Weights of a small transformer language model.
Size: 9 layers, width 160, 5 heads of 32, MLP 640 GELU, vocabulary 4096.
Architecture: learned positions, untied embeddings.
Training: a variant of Muon for these matrices, 10158 steps.
MLP neurons of a small language model. Each row is named by its layer, matrix (up: input weights) and neuron, and shows model dimensions 16-143. Each number is 200 + 20 x the weight over its row's rms, rounded and kept within 0 to 999.
A block is one neuron, or neurons of one layer that tend to fire together. Before each block is what it responds to, as a language model described it from the Wikipedia text at the highest values.

The word "of" joining two parts of a title or proper name, as in Ministry of Internal Security, Game of the Year, Case of the Thief.
L2.up242,201,198,183,179,222,187,212,201,187,169,173,228,231,209,238,180,202,167,165,212,179,207,197,197,159,227,193,199,184,212,163,215,224,177,199,218,225,205,169,179,166,195,208,197,235,181,186,192,227,220,202,221,173,171,213,182,158,199,191,190,190,202,182,169,206,198,197,216,221,161,161,201,210,217,191,191,196,212,215,183,221,207,207,223,168,204,190,239,213,205,211,223,192,225,184,213,215,211,227,207,189,223,157,202,228,211,197,157,202,226,156,201,196,226,202,166,209,183,176,170,223,219,202,216,234,176,230,188
L2.up297,203,201,232,197,229,223,246,170,208,189,209,183,180,204,197,184,169,201,222,178,192,208,188,196,209,174,161,197,167,162,213,250,223,193,231,225,216,201,182,208,187,205,169,223,204,208,209,217,202,204,233,199,182,178,213,211,200,220,209,192,222,229,195,182,194,163,164,204,194,226,216,182,175,204,241,200,223,185,208,207,216,198,160,193,219,260,214,201,200,182,208,187,171,212,175,211,195,199,198,179,196,205,228,202,176,224,195,180,202,231,205,199,148,204,177,144,212,187,208,200,203,170,202,192,213,181,229,202
L2.up516,208,175,197,225,228,220,223,183,178,184,214,183,244,193,208,206,193,211,164,190,195,215,168,213,181,177,199,185,186,167,212,232,230,219,206,219,214,210,206,185,183,203,176,211,190,218,235,205,207,216,203,192,220,194,239,194,142,181,201,184,183,186,191,176,176,182,181,194,222,214,235,178,228,192,182,241,172,189,219,196,214,215,200,195,210,237,194,227,158,207,177,246,209,199,210,194,193,217,172,179,205,219,178,196,177,214,185,206,195,195,194,194,215,189,173,196,201,224,186,179,181,202,194,215,197,163,254,200
L2.up596,168,202,224,184,192,211,178,221,194,185,174,235,186,188,175,205,206,215,183,213,204,200,178,260,172,204,218,200,191,202,206,195,229,197,213,269,219,226,161,207,196,175,211,214,211,229,190,217,192,208,217,208,183,188,193,218,195,206,189,187,212,213,166,142,188,202,187,194,229,148,175,178,176,231,204,196,211,184,179,229,190,162,211,198,187,178,192,212,174,208,217,201,216,194,202,201,195,196,190,214,195,180,211,167,219,232,194,179,184,229,181,216,203,200,210,160,193,186,194,192,175,209,214,200,212,174,238,199

Second fragments of words split after a prefix piece (ad-mission, ab-breviated, un-predictable), and opening quote marks starting a mid-sentence quoted phrase.
L4.up31,189,207,225,215,196,198,212,194,187,226,207,252,194,189,206,164,205,170,209,211,191,165,200,185,187,184,202,209,164,234,160,194,185,189,204,209,211,197,198,241,252,193,185,156,241,161,206,208,193,175,214,200,213,211,202,206,206,225,195,193,197,212,170,208,229,200,178,210,219,185,193,171,184,227,177,227,194,211,172,213,147,175,243,215,218,202,212,206,187,215,192,215,231,201,179,174,198,191,211,210,175,181,198,220,191,221,219,207,215,164,210,191,164,198,183,205,191,215,203,199,230,232,197,163,170,224,189,224
L4.up265,190,236,211,187,198,203,209,208,184,191,206,211,205,223,193,189,154,161,200,222,242,185,201,209,154,219,154,206,210,240,189,172,191,209,174,200,192,239,230,222,227,218,148,201,190,204,179,178,206,222,192,192,188,240,196,219,213,213,193,214,220,221,209,202,189,206,216,183,161,197,228,201,189,217,195,211,152,201,162,212,207,191,172,217,197,214,178,201,208,208,239,177,186,210,191,190,198,157,221,226,180,233,206,205,187,194,201,218,200,209,190,205,205,183,214,172,217,219,205,221,225,177,223,205,190,213,189,258
L4.up296,197,210,151,190,227,185,190,177,193,190,201,232,191,191,209,198,219,207,180,185,221,188,185,231,194,200,226,179,221,222,180,218,189,188,199,170,179,216,170,206,251,221,176,153,209,195,213,199,175,216,206,216,184,191,211,232,231,232,197,207,204,186,222,218,222,191,197,185,191,186,211,191,180,198,218,237,174,187,190,207,226,170,217,194,174,201,187,201,173,171,231,215,197,189,181,240,194,210,223,230,204,213,222,179,216,169,170,208,205,184,165,197,202,207,180,208,206,202,175,192,193,185,208,204,146,202,212,180
L4.up516,233,183,156,195,236,194,206,166,187,208,192,216,202,209,221,210,219,198,185,190,182,217,198,187,201,191,205,184,215,213,181,162,211,230,211,197,213,246,162,218,198,216,196,219,182,192,213,182,228,199,213,206,173,210,195,207,205,208,204,242,221,204,185,210,214,237,223,182,167,192,210,203,175,176,201,240,191,184,156,194,171,172,211,203,212,190,177,218,193,196,158,235,170,185,235,193,183,183,226,219,182,208,221,148,231,195,176,199,225,205,184,198,188,198,194,206,190,178,214,231,200,223,164,177,206,205,213,206
L4.up520,194,219,198,208,185,194,180,180,205,236,190,190,203,223,223,207,242,193,193,207,187,189,182,193,203,208,205,196,197,216,203,208,231,206,226,185,201,198,197,223,208,216,166,180,172,222,244,171,199,190,191,194,159,208,177,189,174,165,221,218,200,231,215,235,190,242,205,209,181,221,203,183,207,239,170,220,190,172,187,197,181,185,221,185,216,163,202,215,212,201,179,199,180,166,213,186,204,183,188,186,209,186,201,221,195,203,172,241,244,222,235,196,211,193,190,228,172,218,210,198,173,213,238,203,205,257,160,242
L4.up562,231,190,177,197,205,179,165,184,226,212,232,233,192,172,213,172,206,210,200,196,166,202,203,188,185,209,217,194,183,225,170,232,196,203,188,229,201,200,169,203,210,167,187,169,178,196,249,206,191,234,184,190,177,181,215,192,226,185,218,197,190,213,190,198,200,195,205,223,140,202,210,189,180,206,197,188,205,202,162,255,208,219,211,211,223,188,178,207,197,207,193,209,194,214,217,214,221,200,205,204,182,201,219,187,224,187,177,254,192,193,213,192,223,196,224,204,190,241,218,207,220,219,204,190,196,195,236,183
L4.up594,183,211,227,199,209,248,220,177,195,200,194,206,193,210,191,210,183,189,187,221,221,240,183,184,199,174,202,218,246,189,227,187,173,213,202,218,191,194,196,202,238,177,163,212,217,197,179,197,184,219,212,222,168,212,207,215,199,217,196,216,226,200,222,199,224,180,184,208,180,176,188,190,151,191,219,242,181,214,183,224,209,211,207,194,179,218,197,234,189,200,154,229,205,206,201,230,182,189,225,236,229,223,227,172,221,209,192,201,187,227,205,211,180,167,171,214,175,191,223,218,198,149,186,192,197,221,200,203
L4.up614,237,191,208,184,212,176,220,224,159,195,181,234,197,241,183,217,237,163,200,213,220,200,215,219,170,154,185,181,203,190,228,183,200,209,190,186,200,237,186,213,192,194,192,176,242,185,173,188,178,174,168,215,212,201,230,218,210,197,200,224,174,201,178,188,214,195,227,212,225,215,207,197,187,187,222,196,210,196,169,227,182,201,221,205,213,193,227,222,173,215,212,160,198,174,200,191,224,179,216,235,209,234,213,163,172,215,173,175,230,192,199,177,177,204,209,197,183,212,219,179,228,218,175,176,207,216,190,192

The preposition "of" right after a head noun linking it to its complement, as in "species of frog", "Duke of Sutherland", "area of"; also French "de" and colons after labels like "Website:".
L4.up59,155,216,210,201,213,178,173,194,191,177,191,198,162,208,253,212,198,176,223,205,190,211,161,186,203,197,190,208,173,187,207,215,174,178,241,231,204,221,187,209,173,169,224,241,227,182,184,214,204,207,185,164,143,167,220,170,217,189,188,201,204,193,189,208,230,205,230,209,181,184,224,207,190,194,175,197,195,205,189,191,221,179,212,170,217,202,203,193,187,189,203,211,214,172,236,201,191,168,218,240,185,178,202,222,203,235,220,189,203,217,230,207,182,183,199,178,198,234,227,222,190,181,219,186,219,191,204,216
L4.up211,196,191,178,199,229,218,180,190,186,196,207,167,192,207,200,207,217,183,237,178,189,228,198,221,194,210,177,205,232,200,194,212,197,228,209,228,209,203,151,174,195,221,198,231,221,197,202,178,217,178,203,204,183,175,212,214,203,200,177,233,193,212,212,200,236,205,214,209,222,192,218,180,222,198,194,208,187,190,197,183,232,203,170,142,189,208,174,224,176,219,157,191,187,218,193,193,199,211,201,206,168,201,186,210,223,173,187,169,238,240,176,219,222,164,199,185,197,225,196,209,166,203,177,226,211,173,216,226
L4.up223,178,199,208,255,221,198,219,184,210,195,188,212,193,228,204,206,173,178,205,211,212,194,200,226,187,200,193,200,190,210,176,218,205,180,196,233,207,217,205,170,155,220,216,207,231,204,196,241,184,198,190,173,186,209,233,197,231,207,185,212,178,219,185,166,198,211,169,180,207,220,164,195,216,198,201,189,189,196,202,207,243,192,160,179,188,224,185,195,187,156,199,244,196,171,211,219,202,175,211,192,171,173,192,224,223,193,210,187,202,195,218,171,205,194,228,222,192,207,224,197,192,228,194,177,223,167,221,214
L4.up224,201,193,199,169,188,168,170,206,199,189,218,166,183,202,200,226,208,189,233,205,197,197,196,208,191,205,219,192,200,188,256,194,222,172,187,216,210,206,199,215,198,201,244,171,224,189,241,163,207,194,232,194,167,189,203,170,208,212,213,217,178,225,191,182,179,203,198,220,209,184,184,188,163,232,234,193,201,201,178,223,248,173,225,194,203,212,202,161,203,199,189,203,219,186,185,234,196,216,173,225,206,186,251,191,233,219,170,168,199,182,201,189,207,187,199,206,196,210,196,214,212,176,231,210,188,164,180,176
L4.up358,199,167,217,214,204,219,220,207,205,183,222,197,201,196,196,199,223,207,211,191,213,155,205,225,218,186,226,197,200,199,210,214,208,195,174,189,223,213,189,213,208,222,183,185,169,185,188,194,185,204,195,167,205,166,227,206,209,170,214,216,189,166,195,159,237,197,214,180,169,140,194,195,186,184,189,186,195,213,196,208,243,203,215,200,190,203,206,168,168,194,205,159,174,221,227,213,232,209,186,222,178,191,213,236,217,203,233,205,204,213,208,178,223,171,202,161,187,213,216,199,209,176,216,208,168,247,206,177
L4.up441,192,175,223,201,228,207,246,217,191,193,214,191,234,190,215,234,175,199,196,202,188,208,181,214,203,217,223,216,197,233,203,209,213,200,237,202,193,229,191,208,225,207,214,220,201,177,204,243,176,196,215,212,194,178,215,206,203,187,222,209,212,218,199,190,211,206,201,216,200,162,198,211,191,232,199,164,210,195,206,219,205,226,179,152,170,191,217,201,187,190,220,232,184,179,224,204,192,170,194,199,167,201,208,182,174,172,166,169,213,203,184,202,157,205,218,206,207,226,199,203,184,181,184,186,155,194,230,175
L4.up598,176,198,209,211,199,162,169,205,229,187,190,177,205,207,195,210,171,201,199,190,172,165,206,237,212,206,211,205,206,197,175,176,204,205,161,212,216,206,242,225,197,205,171,221,230,222,195,204,212,178,140,195,213,194,218,179,196,203,234,166,175,222,202,190,200,241,209,182,226,210,198,218,232,176,217,184,202,220,158,180,195,180,196,153,206,208,220,180,142,212,212,196,194,203,197,192,210,194,234,235,206,170,197,194,182,235,211,192,209,206,206,179,192,206,195,195,192,209,192,206,220,230,228,210,191,221,183,215
L4.up600,195,191,241,202,237,191,212,207,220,202,225,202,205,195,203,215,191,179,235,229,194,156,153,182,176,201,204,212,202,169,183,208,175,254,158,243,197,207,192,195,180,181,202,183,192,199,165,226,178,177,179,191,192,186,201,203,185,199,203,196,185,209,225,200,211,200,193,208,200,211,201,157,201,211,160,200,219,206,199,149,189,186,216,210,214,197,195,232,217,194,181,197,208,186,210,207,211,198,219,233,200,216,187,214,210,234,214,205,202,249,214,207,207,161,185,162,201,185,185,186,197,223,198,192,198,189,209,190

Final word pieces that complete a split verb, usually inflections, such as opp-osed, describ-es, influ-enced, recomm-ends, with an object or preposition following.
L4.up66,198,204,211,208,177,197,216,221,253,209,168,217,204,178,193,204,196,179,200,211,226,169,193,191,212,169,198,227,211,227,198,200,205,222,193,196,198,208,173,203,207,164,196,171,269,228,220,227,195,200,172,195,208,206,192,221,199,223,232,191,204,215,197,184,188,211,182,185,197,181,201,202,226,171,203,159,228,187,199,192,217,205,181,208,192,218,193,224,214,173,196,228,226,189,190,227,178,226,236,239,176,186,190,209,173,185,211,171,181,224,211,154,216,188,191,194,223,199,215,192,212,201,215,173,209,167,243,201
L4.up74,215,181,193,239,192,185,210,203,256,193,209,207,210,207,183,205,207,190,217,214,183,218,248,198,188,158,223,220,212,185,223,240,192,205,158,215,220,189,184,213,189,197,138,179,190,194,231,192,193,207,195,212,202,207,198,223,202,204,197,185,209,181,201,172,201,211,198,180,217,185,229,195,216,212,254,208,187,219,218,215,181,202,221,189,189,200,202,185,207,190,196,198,193,169,213,180,246,189,220,188,178,220,161,192,187,220,176,202,194,180,206,186,197,204,155,190,178,178,169,187,209,207,194,155,209,191,190,195
L4.up146,191,199,175,218,180,201,213,191,219,207,223,198,239,223,199,243,204,177,186,192,242,181,254,192,200,219,229,186,194,203,206,208,201,226,186,216,195,212,189,224,243,199,201,189,196,207,160,191,188,204,214,200,206,198,184,217,187,206,205,190,179,186,200,148,195,225,206,195,191,187,197,199,188,221,163,191,193,199,189,218,143,221,212,230,192,228,202,202,204,197,190,215,242,174,185,204,223,189,184,172,200,190,172,202,190,168,214,216,243,212,187,196,208,203,181,222,175,235,203,201,181,214,239,188,220,196,212,209
L4.up162,187,249,156,221,137,191,200,186,215,221,223,194,205,220,213,199,210,231,217,189,203,191,240,198,198,197,213,200,222,239,208,216,183,239,197,189,207,253,215,227,215,192,185,192,229,202,181,235,184,167,180,203,196,208,176,189,198,199,195,182,223,188,189,206,208,218,182,182,210,213,208,202,190,236,213,229,189,175,199,215,215,215,184,187,203,205,164,194,220,187,187,178,227,194,188,214,185,197,218,191,165,185,184,167,176,191,180,197,235,197,173,202,199,194,188,196,208,186,166,191,186,203,206,193,231,221,185,173
L4.up394,198,215,187,197,202,201,227,167,230,199,209,214,236,191,231,201,209,186,224,185,218,211,209,190,187,176,180,202,226,218,186,183,195,215,154,212,209,196,196,214,196,188,167,196,209,187,185,181,179,195,166,181,196,227,228,235,217,203,192,181,220,187,186,190,204,221,232,163,216,191,239,183,214,219,198,201,214,201,179,208,171,186,156,179,210,212,211,177,224,218,212,179,224,172,211,255,181,222,202,199,199,212,202,153,180,186,183,190,217,180,162,170,163,196,209,223,212,234,207,174,189,182,212,170,194,190,195,188
L4.up407,146,187,188,193,154,235,207,224,211,181,196,202,200,204,149,194,186,234,203,205,210,198,215,205,250,191,219,225,168,163,189,233,166,210,193,187,218,233,158,198,218,181,198,205,236,199,189,202,220,195,178,178,170,228,221,160,188,209,183,211,172,213,186,203,224,183,194,227,205,159,215,211,171,226,182,208,193,205,203,216,223,202,217,239,204,203,175,189,175,210,222,182,223,185,204,214,184,193,206,202,194,209,213,173,203,224,215,196,219,212,191,190,193,215,198,199,184,202,190,203,190,173,223,239,209,206,185,185
L4.up502,214,197,196,179,206,234,168,218,201,233,178,213,218,212,199,232,188,210,221,189,204,180,242,197,229,195,195,202,199,245,169,193,224,199,232,177,229,213,188,204,197,198,174,167,136,214,210,183,178,217,160,190,194,228,189,205,234,175,214,201,225,199,186,214,183,176,221,187,207,196,220,196,203,224,194,210,215,212,198,166,174,203,173,174,214,188,158,169,220,169,188,178,226,193,217,181,213,198,191,232,198,180,175,214,202,168,200,194,208,219,211,197,192,239,202,208,181,233,182,176,197,171,224,200,206,233,166,206
L4.up612,193,197,181,234,198,197,208,192,241,229,216,200,222,206,210,206,163,201,246,180,218,168,214,216,194,189,189,196,208,206,197,223,211,193,183,188,181,196,183,205,197,200,194,212,206,189,151,213,220,236,176,180,211,225,200,192,219,213,194,183,210,214,161,197,178,215,161,196,194,198,209,219,204,187,194,191,211,155,252,201,208,166,175,181,178,189,185,196,241,184,194,199,236,235,215,215,164,193,191,221,199,207,213,203,187,232,193,237,207,221,210,202,173,187,199,174,181,201,220,230,176,185,205,219,187,217,174,202

Opening quotation marks before song, episode or work titles, mostly in table cells and discographies, e.g. | "Santana", 1 episode: "Knock Knock"; sometimes table bars or section-heading = marks.
L2.up92,206,197,179,221,209,228,189,173,212,201,214,229,182,223,208,201,188,181,193,214,192,206,154,172,167,182,142,249,199,220,172,221,178,196,228,236,212,187,183,167,189,225,209,239,173,201,184,207,191,191,202,202,217,191,206,223,211,184,189,208,231,211,198,203,198,206,237,193,251,223,228,189,220,207,196,226,221,215,172,231,209,205,230,206,210,197,211,232,203,223,217,207,194,200,208,228,177,198,222,190,152,193,185,195,176,225,217,177,216,223,182,198,184,201,207,201,198,188,199,222,205,201,226,186,163,221,184,163
L2.up273,186,181,191,187,174,224,219,182,195,146,235,211,196,215,226,219,186,180,195,197,206,222,189,206,197,190,163,219,219,247,193,173,206,205,241,220,192,227,195,199,210,170,195,213,196,198,190,218,200,205,183,213,202,193,203,205,224,181,220,177,227,220,187,186,178,231,180,171,263,196,168,178,227,194,204,203,213,174,213,219,206,186,221,157,204,198,208,201,195,236,211,212,219,200,206,240,155,221,213,198,175,195,185,186,195,177,184,199,192,198,230,229,161,192,199,179,186,212,214,201,186,209,204,227,173,192,207,182
L2.up352,189,159,199,215,168,197,236,183,191,181,183,172,196,257,191,225,171,196,229,202,205,208,228,214,225,200,197,213,210,223,198,206,204,220,217,196,220,193,155,206,195,214,161,170,207,188,189,237,188,195,234,193,181,180,234,228,186,190,203,201,236,197,186,240,227,179,206,181,229,169,165,174,222,176,190,186,214,212,160,202,138,186,222,174,218,225,194,197,209,201,233,225,227,210,172,210,193,180,201,215,202,191,189,227,173,205,186,190,179,187,201,211,209,225,213,203,185,214,217,206,221,200,181,218,204,220,221,169
L2.up504,195,200,186,181,214,196,213,208,204,194,191,208,223,237,183,210,196,172,189,180,204,205,213,160,203,199,225,191,184,253,189,207,201,210,203,201,223,189,196,224,204,192,210,179,225,185,226,234,172,214,206,193,185,150,233,193,209,181,218,196,192,224,169,201,234,181,238,177,243,182,204,187,204,193,189,177,196,234,220,190,214,211,196,215,188,185,208,196,178,192,204,220,228,181,197,214,188,222,197,211,197,192,178,237,203,218,219,150,201,181,185,202,174,224,191,204,196,205,175,196,191,218,217,216,179,188,222,127

Final word pieces ending in plural -s that complete a multi-token noun, such as -ions, -ings, -ies in statistics, paintings, provisions, often before a comma, of, or a heading end.
L2.up79,179,193,211,207,200,186,193,238,204,199,214,225,221,179,207,181,212,211,189,220,232,211,193,175,178,199,183,199,217,182,174,226,179,193,168,235,217,177,184,234,208,209,184,228,190,196,225,174,198,217,183,205,165,199,218,207,204,199,196,205,224,215,206,227,213,222,231,200,226,234,196,200,180,199,218,202,213,161,172,178,230,184,181,202,211,234,177,204,172,200,217,186,178,187,188,208,150,239,213,189,178,209,153,232,189,221,212,194,188,241,192,197,182,161,212,205,208,216,216,148,214,194,180,182,162,190,187,218
L2.up109,195,211,228,215,207,195,198,206,199,195,183,209,214,209,189,207,180,192,187,225,196,178,241,191,193,189,174,185,178,174,193,167,200,236,182,219,196,202,189,235,237,214,217,209,193,185,192,226,203,208,220,197,197,197,215,205,187,202,233,212,161,176,176,164,196,195,208,208,205,168,164,179,206,232,157,192,192,199,204,227,184,183,216,216,227,178,214,200,193,166,197,211,228,184,174,195,181,195,255,216,201,206,174,232,187,224,196,153,174,214,210,192,217,162,228,217,178,223,197,154,230,206,204,183,185,196,189,192
L2.up337,184,236,209,211,204,203,221,197,193,195,244,226,219,177,158,186,219,159,181,194,206,204,178,233,163,196,226,194,170,199,194,223,174,186,211,194,201,223,207,244,173,182,161,206,238,184,178,202,177,199,204,227,200,208,220,229,189,215,174,172,197,226,190,192,222,219,217,210,220,183,233,185,184,232,201,201,200,203,202,200,202,211,184,196,211,216,186,195,180,238,220,197,217,206,228,217,218,228,190,225,178,213,179,216,213,216,192,203,170,183,221,185,186,200,199,200,211,215,214,218,185,187,225,244,202,180,213,198
L2.up374,218,212,233,227,182,225,172,202,199,216,202,220,180,189,168,205,213,220,181,207,201,184,239,228,156,193,201,208,179,200,168,198,199,195,211,226,211,176,150,215,203,216,189,242,209,177,205,211,171,182,173,227,205,202,223,245,186,174,186,192,186,226,181,163,221,214,186,221,200,209,221,161,183,220,195,196,218,187,148,211,205,236,206,201,207,205,219,189,165,222,214,180,205,169,190,210,192,173,217,198,204,191,193,239,195,214,212,207,188,226,190,183,195,217,197,186,185,212,164,198,221,167,185,215,194,226,228,208

Final piece of a verb split into subword tokens, mostly past-tense endings in narrative prose, such as convin-ced, clas-hed, particip-ated, describ-es.
L5.up475,229,238,164,199,191,232,152,234,236,211,195,215,158,197,218,202,179,193,196,174,184,240,233,201,200,163,217,186,200,230,174,215,193,194,218,202,231,178,186,192,206,199,195,223,185,228,187,241,217,206,217,187,222,213,216,218,191,167,214,195,170,192,219,157,208,220,202,190,207,220,236,175,175,235,192,209,195,196,246,189,213,186,197,186,199,210,195,165,185,206,209,189,208,186,206,188,206,223,227,204,172,203,163,217,184,175,222,189,223,221,191,169,204,225,194,200,193,218,212,198,193,210,167,195,185,169,185,205
L5.up520,185,195,194,214,224,207,180,193,232,186,198,167,217,220,202,249,195,230,201,215,206,217,198,198,218,178,176,181,174,224,215,216,188,203,166,186,256,201,187,195,200,223,176,221,200,167,187,211,210,203,193,161,219,224,194,195,173,221,214,206,215,208,183,181,199,218,205,239,203,230,204,201,205,203,180,187,198,200,208,205,187,193,204,183,230,186,242,214,189,204,178,190,207,196,218,202,190,230,203,188,195,189,176,199,189,166,210,183,241,204,238,216,160,182,189,199,152,204,238,214,172,232,175,210,196,218,209,206

Short consonant word-pieces right after a prefix-like first piece, mid-word, e.g. Con-c-rete, ab-s-ence, pro-f-ile, neg-l-igible.
L5.up213,205,183,164,205,203,217,197,186,224,184,192,211,220,185,165,214,170,184,187,228,202,185,225,223,164,197,220,226,232,180,180,194,193,196,199,219,245,205,191,221,221,201,199,142,196,211,216,188,170,224,189,196,173,223,211,224,206,214,205,222,199,221,175,223,204,218,178,206,192,175,190,190,184,187,169,210,209,214,202,209,186,198,241,227,197,205,203,169,183,236,198,140,217,176,159,203,234,190,194,216,195,226,201,206,184,198,181,223,189,188,194,202,203,215,205,219,203,201,197,185,198,192,207,165,174,183,230,212
L5.up337,169,179,205,244,184,205,173,192,202,213,180,240,216,193,194,195,202,171,210,222,212,178,230,196,206,171,204,182,212,242,208,188,217,188,197,189,209,197,188,186,216,241,200,184,269,204,202,162,183,192,203,191,219,210,216,209,210,224,198,210,244,205,181,223,171,203,210,223,168,182,206,184,166,184,176,231,213,213,185,210,191,182,218,213,222,243,215,204,205,180,212,228,220,210,196,176,215,205,199,184,164,190,201,187,176,218,174,213,213,168,210,225,219,195,176,200,219,210,232,181,214,216,210,175,156,166,209,192

Commas, and sometimes "of", slashes or "and", right after a noun phrase inside a list or series, e.g. "piano, percussion", "member of", "Pych / Poland".
L5.up223,144,185,177,227,193,183,203,216,203,182,211,190,189,181,221,187,176,213,199,181,207,191,187,173,198,198,204,227,174,198,238,207,164,197,211,180,216,216,214,201,187,225,190,248,214,175,209,209,222,161,217,190,201,179,197,174,189,206,210,198,206,159,199,224,227,204,182,171,207,167,207,178,204,203,218,195,215,189,226,211,231,219,222,149,247,217,191,197,164,184,205,189,205,220,207,174,197,175,210,168,168,169,210,219,179,188,217,192,194,199,196,207,224,207,184,191,201,202,227,249,211,228,215,164,191,184,236,211
L5.up531,189,195,211,203,216,201,209,201,198,242,202,190,206,175,181,205,183,190,187,155,202,168,215,189,184,190,197,250,202,181,226,213,194,218,198,211,221,213,176,165,202,205,185,219,225,207,196,219,211,190,185,224,171,178,184,181,198,177,240,218,202,200,224,195,199,240,217,197,213,150,219,185,186,181,221,204,219,192,202,239,180,182,189,170,209,182,206,217,217,182,171,216,213,186,179,214,211,165,193,217,183,178,186,159,198,188,192,188,202,208,213,192,214,176,188,166,220,182,227,199,171,160,181,165,194,180,205,207